Weights of a small GPT-style language model, trained from scratch on English Wikipedia: 16 layers, tied embeddings.
MLP neurons of a small language model. Each row is named by its layer, matrix (gate and up: input weights) and neuron, and shows model dimensions 0-127. Each number is 500 + 25 x the weight over its row's rms, rounded and kept within 0 to 999. Numbers have three digits each. A neuron's up and down rows have the sign that makes its largest values positive.
A block is one neuron, or neurons of one layer that tend to fire together. After each block is what it responds to, as a language model described it from the Wikipedia text at the highest values.

L8.gate133:492528517455491539461543479525505502524507491535485480499497467478458492459501436464516523536496539479503488521563512519480524491551501491542508520520523466504464473498520521479506501487463525473501520530518520537493523530509499491473532491501498527496526538545486479511492486510482521496563488475497443539526473495478530510526470502489478500537467500494521480505515488512493491473522
L8.up133:499469473525469506487461506520520515500493504524497437492468497482518499491536529536502469530473532485515511531524478471516513463544502553511503541492513523516507489531495517499552491522454486509492526500498523547490502508560508519480510479512501546508501535527515514523497460496517487493460513501546560514550516522513511510510476507528437546492489511512481466470506463514506494533496
L8.gate155:544507543446446475487548481502465512470529488464503460488511515527497498515518507542486456496474492425535524521502515497488506536512543483506494560483451456462506500478535512504540458449486522490473469531498517473478481478513502523519514481513512525500499483466492487468506466507497491469469456447507509533496506486478444485510487532484531475525514478488506500482523513523484488487469
L8.up155:444464471525474505517518507553492520526529446530485469492473523485524523522455545498530456541472491459461453478473507492524502483481525506495474485511501517496491484511497499472499493488466506517511512526523534504506450543485474500494509555483484541509535509468563498507500484536451500505501509524522478531497510505474496515538540517505505532536524478522515485496465511438512488495493
L8.gate264:484491525510444453483485524482533484537501453557507478476507499512502514521502482516538487479460488511475508447499520494492496497544477474508486513508492449493491510496475462487534450508508455546485489494515515481505507514514516531477523526555503545483501517492525534456455522525501503490554491456519497491495509503496477473531537493467516537496484503465478480506504526497560514479487
L8.up264:487475452534503508555490506470489495490528537542484500481531472509462527512473471492518486503470453528492525506482496464441505492490461510485472511513510517503517486539520532487522508512492492493495482503472496472508515495519492506487490495498499458501478564500467507486483540511458528474499531477458486560542504494488506479487503449459526530476539524528531512539468515489474480463529
L8.gate305:502478486496476541450499487508471517530491475517491502501493492440475474513453502533518505439473531511522492497518521495510536527504508471486525534460471513531481519519544486464514502551526459492502517490506486496493510496515522485486444492472522565552460476479500534532508502477462514506522492472484485521540489475528489517540549512477507517487497519512485504495486516440474506487516
L8.up305:470516519498471528510476536525482549488491462494515495458503474507514497532520492524494520512544489547495483482486544515467525516500517475476508477513506542485468517488484471531519516536483442533458540505491502522485519492536500483496491485442507494518507525528520554497490511465524580534516481495476472477522487457500490484468518539495517540497494493500521518463518469441531498514481
L8.gate350:492497532528489512466492491490501499476505497509546538499504531530455498497507543497496457493513493474497532478493498558529482463464459489480529506482479499505499530525517510528460553506487474523540519523447472457514467478521523484486475478518497504498521476541462513511460465528492481486470504514484506497491503514472506482483488475499485515534490469478478480484501491503540502469469
L8.up350:502500480470514466542509518517488474515541466481496481469493505478470474533521512484530511479524493509482483544505468474473455484551462495541451523484566507489478495527477463510533520504500470518461496506524472443477509551558481496484502503458523496486475532540472460468483519491515533472443491537512527514511518480456456551505490445482486503501493501543514499453494497519533473515494
L8.gate445:527534560475449513473492484517461498470514490529529507521487532496515507529520516487510526497510549555429475483491515453510509510513519517511492488470533496495486523455497498506506497479466535464484501504477485506497519482511480506496517522515485511494492472459461518554497462477508482512482557478487521508505499498496504502498517506514523484537461526461522538462495531482516522498479
L8.up445:487496496536467479563505513496458451523508520476521448527504525483495480505500481509525495505496493476517447485519476453462485510525499470510445534523471528503499504528486532445519498505477535446479501530526508507492501526543505496493516526496483486512477473509519495493478494497530503507516474507508521513486509484486516475508481532443500515497556469507498506474487509484432512491488
L8.gate606:464475508532486519519505472509463490468446446492527531500511473494469465487505538466510485518469523475540549517523470501504517515486538515523502485448482502480455541515490537495483523493532507505531467470524480519517498496534524508481528499507544480464520478537521481478487520496498475432495501473499493519487502445518534490542520527478507504491483519525516507463541448505527471483469
L8.up606:522516472525478464524503490539505497473510569457512532553496493488475494494506482474527485500492520492491565480466554504523488509454449496529486505464548491482479538521498484520513490480477498506508489517520475497472524469495507475468481500472501500500499498491476447471489500514432504480528500469533490500536502544467484497514525562558471519482539503530483492530489518517469448476496
L8.gate659:508472500521508524494499483503509467465469470495464488484523499476456492487498476499501534487493534499513490560515444471556515474454528494498499504495518444491522494498481497503491508537492518525498483527481534527530516509503516506502533489499497486510522490522506511552534483510554477486501485480494477549539517528548493469533531513532533509472530547471454504546543493505517525503510
L8.up659:520497527517476526545540543466472503498526508510494504481523495497485500501508477470513509515437532472484498482505509443464507500479475502498453519489501501474512539521499519502520494507498571551482474527511486535513501470507490496508487493523501512478526490504487465506526524521524479521486471472498413472465510466465502502483510477464471503492501475501478470521465520569485496504480
Prepositions such as in, to, for, within that begin a phrase naming a place, date or example ("moved to", "for example"), plus digits inside years like 2015.

L7.gate41:487511530517519499497548480500482536467489520537505522481506458448476489485477513504495535468540481520507476492514503487489503502464501496489514523499518476504467501510535495499481505516502530525511525491473476559535462465490520517500495462511465448458512458502491509506500513464487468482496468505475481507499487505492535528533487542517489499485515487520472491533531558517516456472544
L7.up41:490476489499511527524515448504486498483454476481476485533486495496502513487505511499519459470507499513549479495514479485508499487492499524506450530504515455457507522471498525520520537454549477528474488480486464510506498483523436477504483506489488470506504509537540536587524508526533509505458490476492475517492530531524472484552531486484461486493515528492483436489506495487494502530495
L7.gate106:508533488496479477511508503525456505426499517520508457470476465427464535473513464474512486516477521526469490486526478437491519486496488478499473452500486517459481536497466492500512507528498492484481499481455548536505522483525491467466469507505457563517504453489531508528435457486506495481500467489486459499503466533512480518519505509514489528473541520541483469508538508502538473465484
L7.up106:524493513519534502486506505466536503490513485493504466478523522527539459501485451530528518518518440538509461508465505498531505462521478468503470480475544518476505511475531514473512515508531480504502529515466513513496482520496521454525520495474545514509498489513532508497503475497521504520469525520470534453520492532474469562516503525491495475464475483466461479511506503535434510509539
L7.gate219:492478501492511488471494483509434516492499463492518515538458498494473534542484478494510513535532477534510481481513498514526510486544452485528503538479542480510511495512512460501489491460500517483511485472508471477506481569526517467517528495483438504543482490492475488502520490462502477457524503526486466508489529544471477519521462493489488511501492492514511523520525521529501461474495
L7.up219:558480469512495486444480543471517482492525449507471515459474430491467503526501496480495472489485466503506517479490538482475513527541506491495496546477513499471476516519516525530505505468500482498486492508525503488528513493510482474524510552528498500531509542504524515541531517477472544511562533491493518518507535476496481490548484467490508500505514505491452537527513511520506532512520
L7.gate324:502514492487501505506476544503473486524491530529521519498485499536533478488501501496532502502510503547443515486493538516519487534518470456486532488491460461503475494472516509459523492483434460484516530469472571476537527521517497449496479473476500442502546500494513504497510432483506508485497481439510494531515494521516471512465514490513502447464447488495462500517517507543496539492516
L7.up324:507489501528460521459518497531518502474425524490505543514476487506520477529471514472508522486473523526496493526528551504513508482502517505497568462500502506527540494492496523522528458470503471536506497510513496472524468497542500533513459481502487506494446498482496444536521474502495509502493473488521499462500485520470477516491486514464519482488465528464471473469512480535506557511524
L7.gate348:531507503494455537558458475470533478468517449497537487508511509543449540557498501525442506506495489517477462480525526527539529534482453527520466478474474509454492482492509524541505502543515537514525475511492491508509520494531478435482504541516490454493486506508508486486508500494492485473536486483510511507496513497501477452487493496502498485522494514504482472499522520539533482540464
L7.up348:528460548496502574491527494521501468508495490499453482555497532485485456491539501518510503486450511486525499513510515540539459518543504491495485466508547511533481450541501511503552482515489509541527471519516495522524447487486588492492527481490499512434506493472508539507525533491492516494488560500519521497499501489494492507488514522467501536482511505467501506520506535489521507462492
L7.gate460:536529498518507483497481498528487481495477478499499495473469504534511558533472531469549518522513535504472521492509539482522565499484494472481480472502500520505490455504527527470487510522463520448499546527499510537456540471511526487483511519512467490440523494522499514531508478498513500478479489493496541524521512536498499467529555504480517494466499501562561500483519521518503516496534
L7.up460:539517517483518518457507492513468529424524476500464502498501503481488551507546483538522471506505502477478466504519483515498535502480464521483496525516461527475522561520517513525481554530481485485507497517526507504491497488538501485504523503526461564487534491505473554468516509486511537488505487493514534497474519536498503514501505530487507550464484496477536576481510482488512469529462
L7.gate549:517479483528457496480537468463498497475475522497478537474518520564501500499462493466488498499454493513500504525531496517492476456522467520454497529510476458515561497463517473512455537530500501485526462501510453501523468516533513520492488544550489507537468539480447468528559517522515527500539538503479488437506515470490535504502489530477482518547507476489471483510516501509500489492509
L7.up549:492443471464509501460533478547525516536489498561522507514466497459502495474470466531520517498503502532513503446520498472509508499469475556495524511502507486462479548481500491502507468494504481493499470510490481517458528523503510499491508550523497498550526491461475470488549522523514496449482495521507484505484497515485490481500537534524483474520483503528517465492515476493509496509504
L7.gate603:524494506533521500480529501511493542486482462505555542456504476435477491482460509473439481495477537533507519491495530514520518524507449499501483478521485514497502492469510527487471529504505511502480507500553503506486469530488510492426493516491524472532525468490501456466525481483495496549514467512527506530519490549490507528471498475474489541471499516501507522512478546482509498497537
L7.up603:494483524548536479461544496495501490492513446499413523524545500514485508505466503492541487535508471479522458472532521454543503491488494481499479519493504498487500546513503497518514480500539475470550485490506499472529519515564520507479466452467511475465461500522522486501493505536472478458473542506537528475498477488511492451479472519493484475483522473526499508464493497485524515494467
The apostrophe in possessive 's after a noun or name, such as club's, band's, ship's, Germany's, year's.

L9.gate160:479499537543516480501495494549458508462509484487498499495483558522465508534492510503483502478500447558470511500500511505515476506475454467522455502495514486455487515516487533470526517490521509496449468511514485482518437498485538523492476474532512500507509450468464455513529481476495489499487499461486450443514522516459500544525485518486506474508520491493485522454499560495538511511462
L9.up160:532500455479475510519519486476547543517485519474503487465501450490501520490491529527486508475500519453486536496517470471499501505506510562502473498487475483496518504521523476468509481456484510490494498510507492457500490475550435504474492546491464479480516473516494486455491531456461488533482515508474531482520494556549515438514516541466526465465522480539507523481507480519507495527513
Single digit tokens inside numbers in parentheses, especially birth/death years like (1878–1914), born 1958, and feet-inch heights.

L8.gate58:508502510465486491520535480472489526475517553497497495512506495479477466524455483537531499464552472524509533484490482478502502522496504466452504484476494505481505488503490512462548496502484485506448455511486480480522436522535493507500507486490466484547487448473479502518519502480552478530473535459452508571494502487528466494513461489520533451465525504491497546497499494474502483499514
L8.up58:458515499505477488583513484515507529516505508464511515508514482486510483504508550529467459488520487518475445482522531530525473540455460523503508528498515509494559499546463444519529483501550496496497465538484450531492506489489493514526470518524504459498519513500469449465522505531525491486493489482511482466508448475476510505528505505522508464474489505545527501513491530471524561467468
L8.gate105:507489461498550498442502450462513454552493517505462513509505493518467520505507507484520509483482473520521514502499486500494492485476480492536486502445500538512485511532512493558496521539444535500520531513500488487492497505551508537485508549518466476489489494479492484520484477485543520480463480500464468494459478513544517440516485497448487498439525536511482483509532525447536497514558
L8.up105:495477502512502505497515544474484517493482501527470470509509505493485449502492480451498460533484518531551527506489562439479477506521491482502486495513488512439515474498483520485512522489489524475465519503522507482462547491475495534497505469495514493466533514510496506514544544495472504513451464542467498522526485512530546511496473528498493462522467517483473504460492514502536526499482
L8.gate131:489484540470443511514547502562511497522505482475496486476502486500510483452509506477517495471491483465504488486473454516528507524480430451488513511501546520509479496494480446499517521507520571517482511521494510510561472513453470523488501527515541494517507457498473505485502515504506507502505462482512463539484482512526484529509519500463483493476512500533466510514547506526532536441502
L8.up131:521461555464501488498520523487478478481509509496480476520506483523506551479493529486588506520521477483506514525534483485503504502449466483474480514536516497493510502486462528476484527520476492523506477482524456540556479494516476516516500490468492498533469505540501526496481480507561457491515500496481461526483484540474458477493520505498522457512465470520509514480500525467515556508507
L8.gate318:518516493470490543502486499479520539498460502532460518545529512510520482532485525535508526454517481506516487494464459497518527520498496479482501469502483510478510489546514475491497525462510501519496518528508524514500518477510485483453480493503508523477512502500511494492479521511505475442478449478501452500520477480492495463519468521473460433498512481481480483448491508488491539483478
L8.up318:493516485480498506498500456471486506476497576512542488504536461481522512543522471523512487490507516521533505493526486510500469484501462515484523499502486533516506543515471479494520478504480510489516529497519510488526472496489527472497500475472515507517526487437476503462520516475507500541491522495503463504436478533517455515483468523454489458477512500537492493509471486492535524521510
L8.gate389:502529525520510545506521519551484462552489508469517498469445484537501470487509537525515436488510443493520505476511500539487492489463433497527525508482497490506524546474476486470456481505466505497500521510498513524527472459511492490458519491490466527448477500519510484488510508487506476478500475503490515526519490493481499508446505489492475507498493453506458526462566504533506513551565
L8.up389:496496555507464539502507487516489536523516544497506494498499514481474527458455525527487483464464525523529491507466482522497541465551500471490536486538515502530537502477479529521482498458506520528475442503466485484502476504532542491501487495487502506475528532526499506507516516541498476506467506531537472459489487462504521502502519531538493488512488491550523527516486467530482511510441
L8.gate494:467503552466478484533472506514513480479520506508432490500515505493514475476481502566494460505510487476516501495517484486515527534502495506545510542481512507514492489466466521461527459509475498485462521491498483468493460512505531550461498504564521519504515475470537462502505503447548451458463503501454516475477511491480510527493489465443512457501496491485495506520514499502515485517510
L8.up494:498462523505550543493489492497517505527547481493545514474491483490479502486512480504495503507511544474493500511491464509488527452491492460521484531492529488472458497484465556491489493500537505531493533544500422476466480507496470509447496483483512510485499464531491454507477478497490508493460508508451481475497473507521466463500483460486458474519542477463473479513514486476493470495474
L8.gate515:523502497467515506498464448518543506471517482512479458529511479500513510471493488474489500534512509515513531487512512472472525470486487429501456527472479489481517505500469539475516496522494513478513488495528497453520493492509495513495484523493481468520518482516568487490490529485490515496486479540459487494507463533541510510520498497491456478525520527527476487450507484507518483480529
L8.up515:506514517453468506520536464483474512479476501510492491462516489512531488533524528486512518486571484517466497508530512497486532486469459472518479502510519531499553543482504506515480525511486478520496461490528530468482486471474488503532475478497498534502510536465480496516502490505545507506462478471504486506518611477515494514540508506485520459516496531512522447474492508524494527512484
L8.gate555:497547481477505522488500485527486549520511527465507502520518473456505495475533533527516522495485483497530483514494500510521509477498450475553486501452517509541504542479496456490542574507504522480527476514513516484504503517560487485510498486488492546463507530461499517483483485466495491494507535490506526487503451467508485484494517493504475520488517523476535518481505566539514513528496
L8.up555:501492484509495548495520508545532522519528486493484505533488490532473513493505517490508487504491450561513519482500493510473509557512542490512532541448501474448485490480531538532494486550482485509483450465508498477456497503488467534493484525542557480512527498477497519473470490497509483496467487486497499500476491485488524513442517505501456503522449539525506467492477482470471524537490
Space or first digit beginning a date number after born, on, or a month name, as in born 24 July, on 7 July, May 24, 1981.

L8.gate17:480540507464513485491510412495508526517515500498473496494459529516472510502498497495498493522502507524521527474508500520515473486448450553495479504502532483485530530473521523482534514501507502523538494480458507501508506543500516494495469555513486502496518504450476512498460488481524521480521474512502503486483521474516522556427509574526521474484516526478511487503524525516534488459551
L8.up17:492512504518464517502474474514491532502497486517467522502521483502536491492472508514553474505456502460495505476523501471489523513514489545518540498492526439508540452544508513463530539528458521518526522484476479521456525469500503515493457549503497533501501451539504497538503510467485497495475503537476554492499466523454533502524508524521476478447475519534472460530528483507466479497520
L8.gate207:493519492527526504524506555489458524485494550496514471520532515498482533473527527493449505539492510463479478508453526476497532501522483499514506496534502476515438482472521518497506535437524457466474478509506525506487475475480462523494517495510496561517516483433510486503502504513501513519486522473482565477466533491487528493516501516513490497539481505449475508477499499505500496454495
L8.up207:506526479439542448481496515491477482465514475499478516489503466525469491488500476511481520474482519504511480573506469515551507527545471484495450491510491506490540495460501417503494494523497531512509527509463489520533516502487498507517526505495527505488458537555500499493476495493491550500516489482499461505504491506463503453486489479524491500500500495496502471486472484497502513527464
L8.gate224:477492498489489511513516495484480518489517491525507490497526476509475525489501439478515472499495500502495529473495545504510542532466499515540521489494512500499500472490532481500525529528517521548494483496511535495476535514539488490486455481533474503491498486495506524475511472496544486469519543456503520449496528490491522491526491488513461539481457524484506475515476514443538535507500
L8.up224:530494559465518508522492494525539465491479526530486527521466482512498470462520462532524490468512496512503522493529497465481496452447578515517540474522466507481531475499504528518544490520498522500466473478497493505493486520484525467484498512505471496468497481566509511495553516498503446485531477511454519504491500528506486485514511504476516531524519514489493470518498490495487512490493
L8.gate251:508501533504508543510481478468534509459485521510501534549466546533476502468522467476501502475489533483488503502488450537534499491475513510505458499498512502515508495490500497521515485483502512418538468532481547506535459507484498501483489508505505456477451485466486516514500492480532488488529500508453517481510462532478548529530490492499478530498528492495504492500511480456526503502461
L8.up251:499480497494495459486496462527526499496498518498487494513484511504442492513512479487481500477517478520491489451459487446515482518484496523475517473490478459502513544533497493526480512501507484459463471444488483507536548520495509485480472502539477532463506496505506505502498470464450456534506477501442529493483495502483536542503503522483491479520556463520499560499482487484505496519463
L8.gate253:505540506470493493486487476492489527468457498543522516471507453544487495489552512529512469510501467512512511522526514516513532515475497500463546458526519475499495534481526502516541520445530534488500508460514513516501477499480525527498476463516530478453481505542493504536502495507510525515497482438498499522472500461480513536523478534470526512513512484522489519484496489489496495491469
L8.up253:511475492515510484472513491484465491482500488528492498482492524505498464508479502517488542528519490514523488478520543490537540500531536479488482479505467502509539496469494519509513517465484521501449504420500520493480522506492513508515486519545479504503539490484520487532474513457523503459498498496507494504575495513476501516529490492462478459486488535535495490493459472501476478507507
L8.gate442:531464455455521544517492452480530501502459484497456475532498520485476521475456505500466487545477480492514491457519470487534512493488496513491518544537512454488505541463532521565474511496492473490515475485481500494457517525521527480519517474489494491536478538466539508485526515539526460505494465524485534509545495515521476495514524492512490512500511516502468463494447495480504490465483
L8.up442:518519478517474478464507478528486513505476478476555502523521517484457518489475522494499507466492501499501539444509452539527490485502492498534509523517493496468523499501523462447493506484511474470486500489514482520507491498477524503507460491471530469484504500525554468531480485484508509483473459480516519493469478465457514505503530507537483505546446504532507527494491510491558504529485
L8.gate625:479507501469462540499492501526510495465530479459507536523521517502468518473573496518483479487494502529490504507497493530494478457472512526508561528540517496506517471491457500523496494467517474457529522502487514478507551553496500462519471530504487472493569488492507505508545475493458500473505533472529507501533474499499487498538499487470496494525499520485539526495521540484495515470498
L8.up625:490500468514488519522479525557536525488455463527503526527499516550503506502467514467523512463486484551455489526524498491481505509464477513508479512497508510529496554501501493488502498497496545512515510487538475517468532501490495498515491494503514462500479486482494501502473491478476532444521576484488466507508518503492561552479465481496480512474474541488508534489502485438456517525495
L8.gate680:477522488490495512507500486531494462488481458494470514438527497507502507479482465513504453524475549456456526482483506541473477497470507524492487503492525477508508516452514490521470498511521477517540496491480540468550501537508546542485540514523545495524517550492466499459501463495479502508444459521441513501491489486480508536492472470465480490493499505541467440519503525497538491468531
L8.up680:504487524500478514449484466485503512472506507498518428489504481502526510493534439520524473532514540476528481518483530485535519504522518506483499488445526539509514502483494522514544497519478495478499460477516522473522502515529523464464552495510562519514497514518511510540549462494452564458478519509501501474519485466471461492503492495463539515567501493488451504518530506535507506506519
Apostrophes in possessive 's after nouns, especially children's, women's, and People's; rarely hyphens or spaces inside compound names.

L7.gate56:539503501470488521508509491512496507498497503508494520533529518496496481489470458499507500499497431554490539487511514506502506494517489481541506495515490473514547471493509495496508493558540544530504501511502457474503544504518480482493468479508492488495537537496486501482502486505486476486540467449514509495516514526452461536504491466441522492521520456508467558520534510485476537521502
L7.up56:508482532523480522460499506525532495529459563499489520482511472541514522430529493523488498495497525529479523453486569484454495509499482518492460502516508499526472500456515493506516490531520500521502504494522476532522491470537500503463495503509472482494538453481545464484524495505477474554493483478480517524513498491515514486474497498468475504555489499545499454506487492466508542525476
L7.gate334:499547464501475504479458523484504525484556521511522457525524502504516501535526452493518470561497438489563511487512509513457506477494502543503523494521493482523506442484484492507526497541478516540453477517505532507467504522545497494495455488494466504524518557505531498527486473539496534512496515454538480516497506493461470513473489499543529520538508499511490537498498520524483505515501
L7.up334:519536470479486553461534499566542528495536576497499478539457494491512494518505481467514473538496476481475521510523455500528477504483513520484492489471520500527484492520522475504486504515531483554520496524540520506460506500531469550491480477479493490487514482511507504509498489491478486560464504510514491486465510540480469497453469526473498502539488469550517495499443504488453534492494
L7.gate354:484520521511498506479502506506537468483499471516471529508480518462556493542458529540525521474500473532519500537472493508528461502520522473471464525526464480493516522555505527490459505489536533475502499480454498551473490520558519539493508484501487513519492497489521488534522457481505500498536467481481537484525534457481555530537496483550495485516522533481500483518487470499516475496480
L7.up354:519517507485506541473455508421441488473499502452512493503505512505453500527545507508481549530454518485504483538519500468459495448508494461473472497558457526488513492505503514466482510520466482459511496496476514477496492541523471501468504496494475481491523516492515492489461511456496494485507451525469514492573494468508496487525472499467494492500501517496447518504465535516507511481508
L7.gate401:484500514485499479525516472524485484466502513473531502534540484539514519520487505484479511500497491522487520464467496515552463501493505500540517499532524484487492480474518518475493474504520466488462502477500469483465508525527459508530507516530464471451493488494522464464498520454488517459547485517491505499485473493505538498513475493473516505471563487523523530468544445507488519562511
L7.up401:508490480495502485553463471495484477476510481514470469490500497535508512493511467486508476534484488491490485456514505553566494478523484464524465530487467519503471505465512527508490502542527478473452503480507481480468521491536489462542455522524472488508502506500547538530498472474516535537486490502490496534501473520539519514569488514475548482492475468523520519496468484504524505480534
L7.gate412:499510486459472506504503502544511489478481490545535453505505510529485526541482499489506510513498465520440491491537509476491507506505497484541482471548482473536481441522520480519475519499482518479469475518486498493505512545565513497506472500548519485510503550517511485480505500508507522494496491525465483520551532536460515468446438516520514559520491466484463543509461478536511515509497
L7.up412:496566488496497527520516496484468505514537523496510469495471482507522539486521467526512503463505468499514480500535471503526478500543515481518532499470484462521530440496526482497497476518533538454493507479494487494498462506513523511483509448509519498540523511484500464510528489537525502492537518436507504540476498547487521443516487485492469518542508495498541499513504480513417486500484
L7.gate484:518496482505480494511464533495489505502496480523508518451465496574521478462466504513494443479508490490482470488519510494518493508444518480500544544482478514501527448520517484435524455485509456531504518515494452520507484536501477522478487529529507461528527543542522490527491460520509504503502485468481516526482538518475472485543558489529501514483510486510517485475487458503467570498506
L7.up484:484535525500519503521476536513473458499499459525503489512491551457486499514522497516542535513508466564457512501474489562512510484459486499475498492474493491502489450488509493492460516506508524494488458470488502511512446496490531532495487544534552500476480528499528547480491487495533516471517501474499470537507494504485519499460479484473511470462477511520524497484522455506470491494463
L7.gate499:512452491544501523430501570459490527518454479508529478502514514518488455541510515514526470480488518543475510517483507491515477489493530543527518458563499477504454453480499489485475515479467535478509478484477527479499468529521503490509492486529500480497479515572492478529513487484504497536475459514486462523496493538482486475511483513510572500511524504518493514470498472557485482485498
L7.up499:559519478537520503496505510497461478530516518518527495474535493494503526504487528474486447501488483491462502529538484461491474529541487480524483508509474510525490510417538473461498477495499514503495469485519546499461570477478499475506476517495538477508456519490475484478453460507499481472482486528506456462483491546509526505496508503545503531502469506495482470466527488471515485420533
L7.gate599:491483474523484523492506487486526498540488481483562459486517478531518519512487490461526500530487486533489504470524484478461509488487529474491489494463507523505511518471482480477518465483496504473489504524481523457445493513491471545488445498517486504503472508553530507454486488456445534482548471476491523506525543532501504527533488526491520483518526478536455491478518520520485481508511
L7.up599:500533506533492469477474520480518461501519532501536505495486508515506476537490509498475494480497546510487504467500522477450521470454395479503491520483502487491533506445477538484499497485494501541481480499500469484501465508509527484502469528527502483499501547541533470479523508463481496498516434475511499479505504485523493481519472516470497533501491493474481493527477517477505492516486
A comma right after "and" that opens an inserted phrase (and, the following year, / and, indeed,), plus clause-initial connectives like "Besides", "in fact", "For", "Once".

L9.gate111:481538497489493454494470516543449482464500522531480497493494504459496552520516431464469480543485542528459532496472472501498531475486486527499485541486512481492511519478468489502468458519511474496453529526537498492544493517534464539459470482515523469491491481463508522479504496520521478506499488500485483480506512501519500529542507555498510433525499488523474474465481515523515474485490
L9.up111:522474518487544474535483456499499489491510548549497496496449465470528454468483523485533472510479495485463510519509510497519504499460478522529522465435503500453526447497464471478531516505500503541475482506494446507464508539504485518503501483531503507466499552511506458462500485558483494466450556496515469482513498476501491532501458507514471518513487516463501520469492528537533485518494
The second digit of four-digit years (the 0 in 20xx, the 9 in 19xx) in dates and table rows, plus occasional section-heading == markers.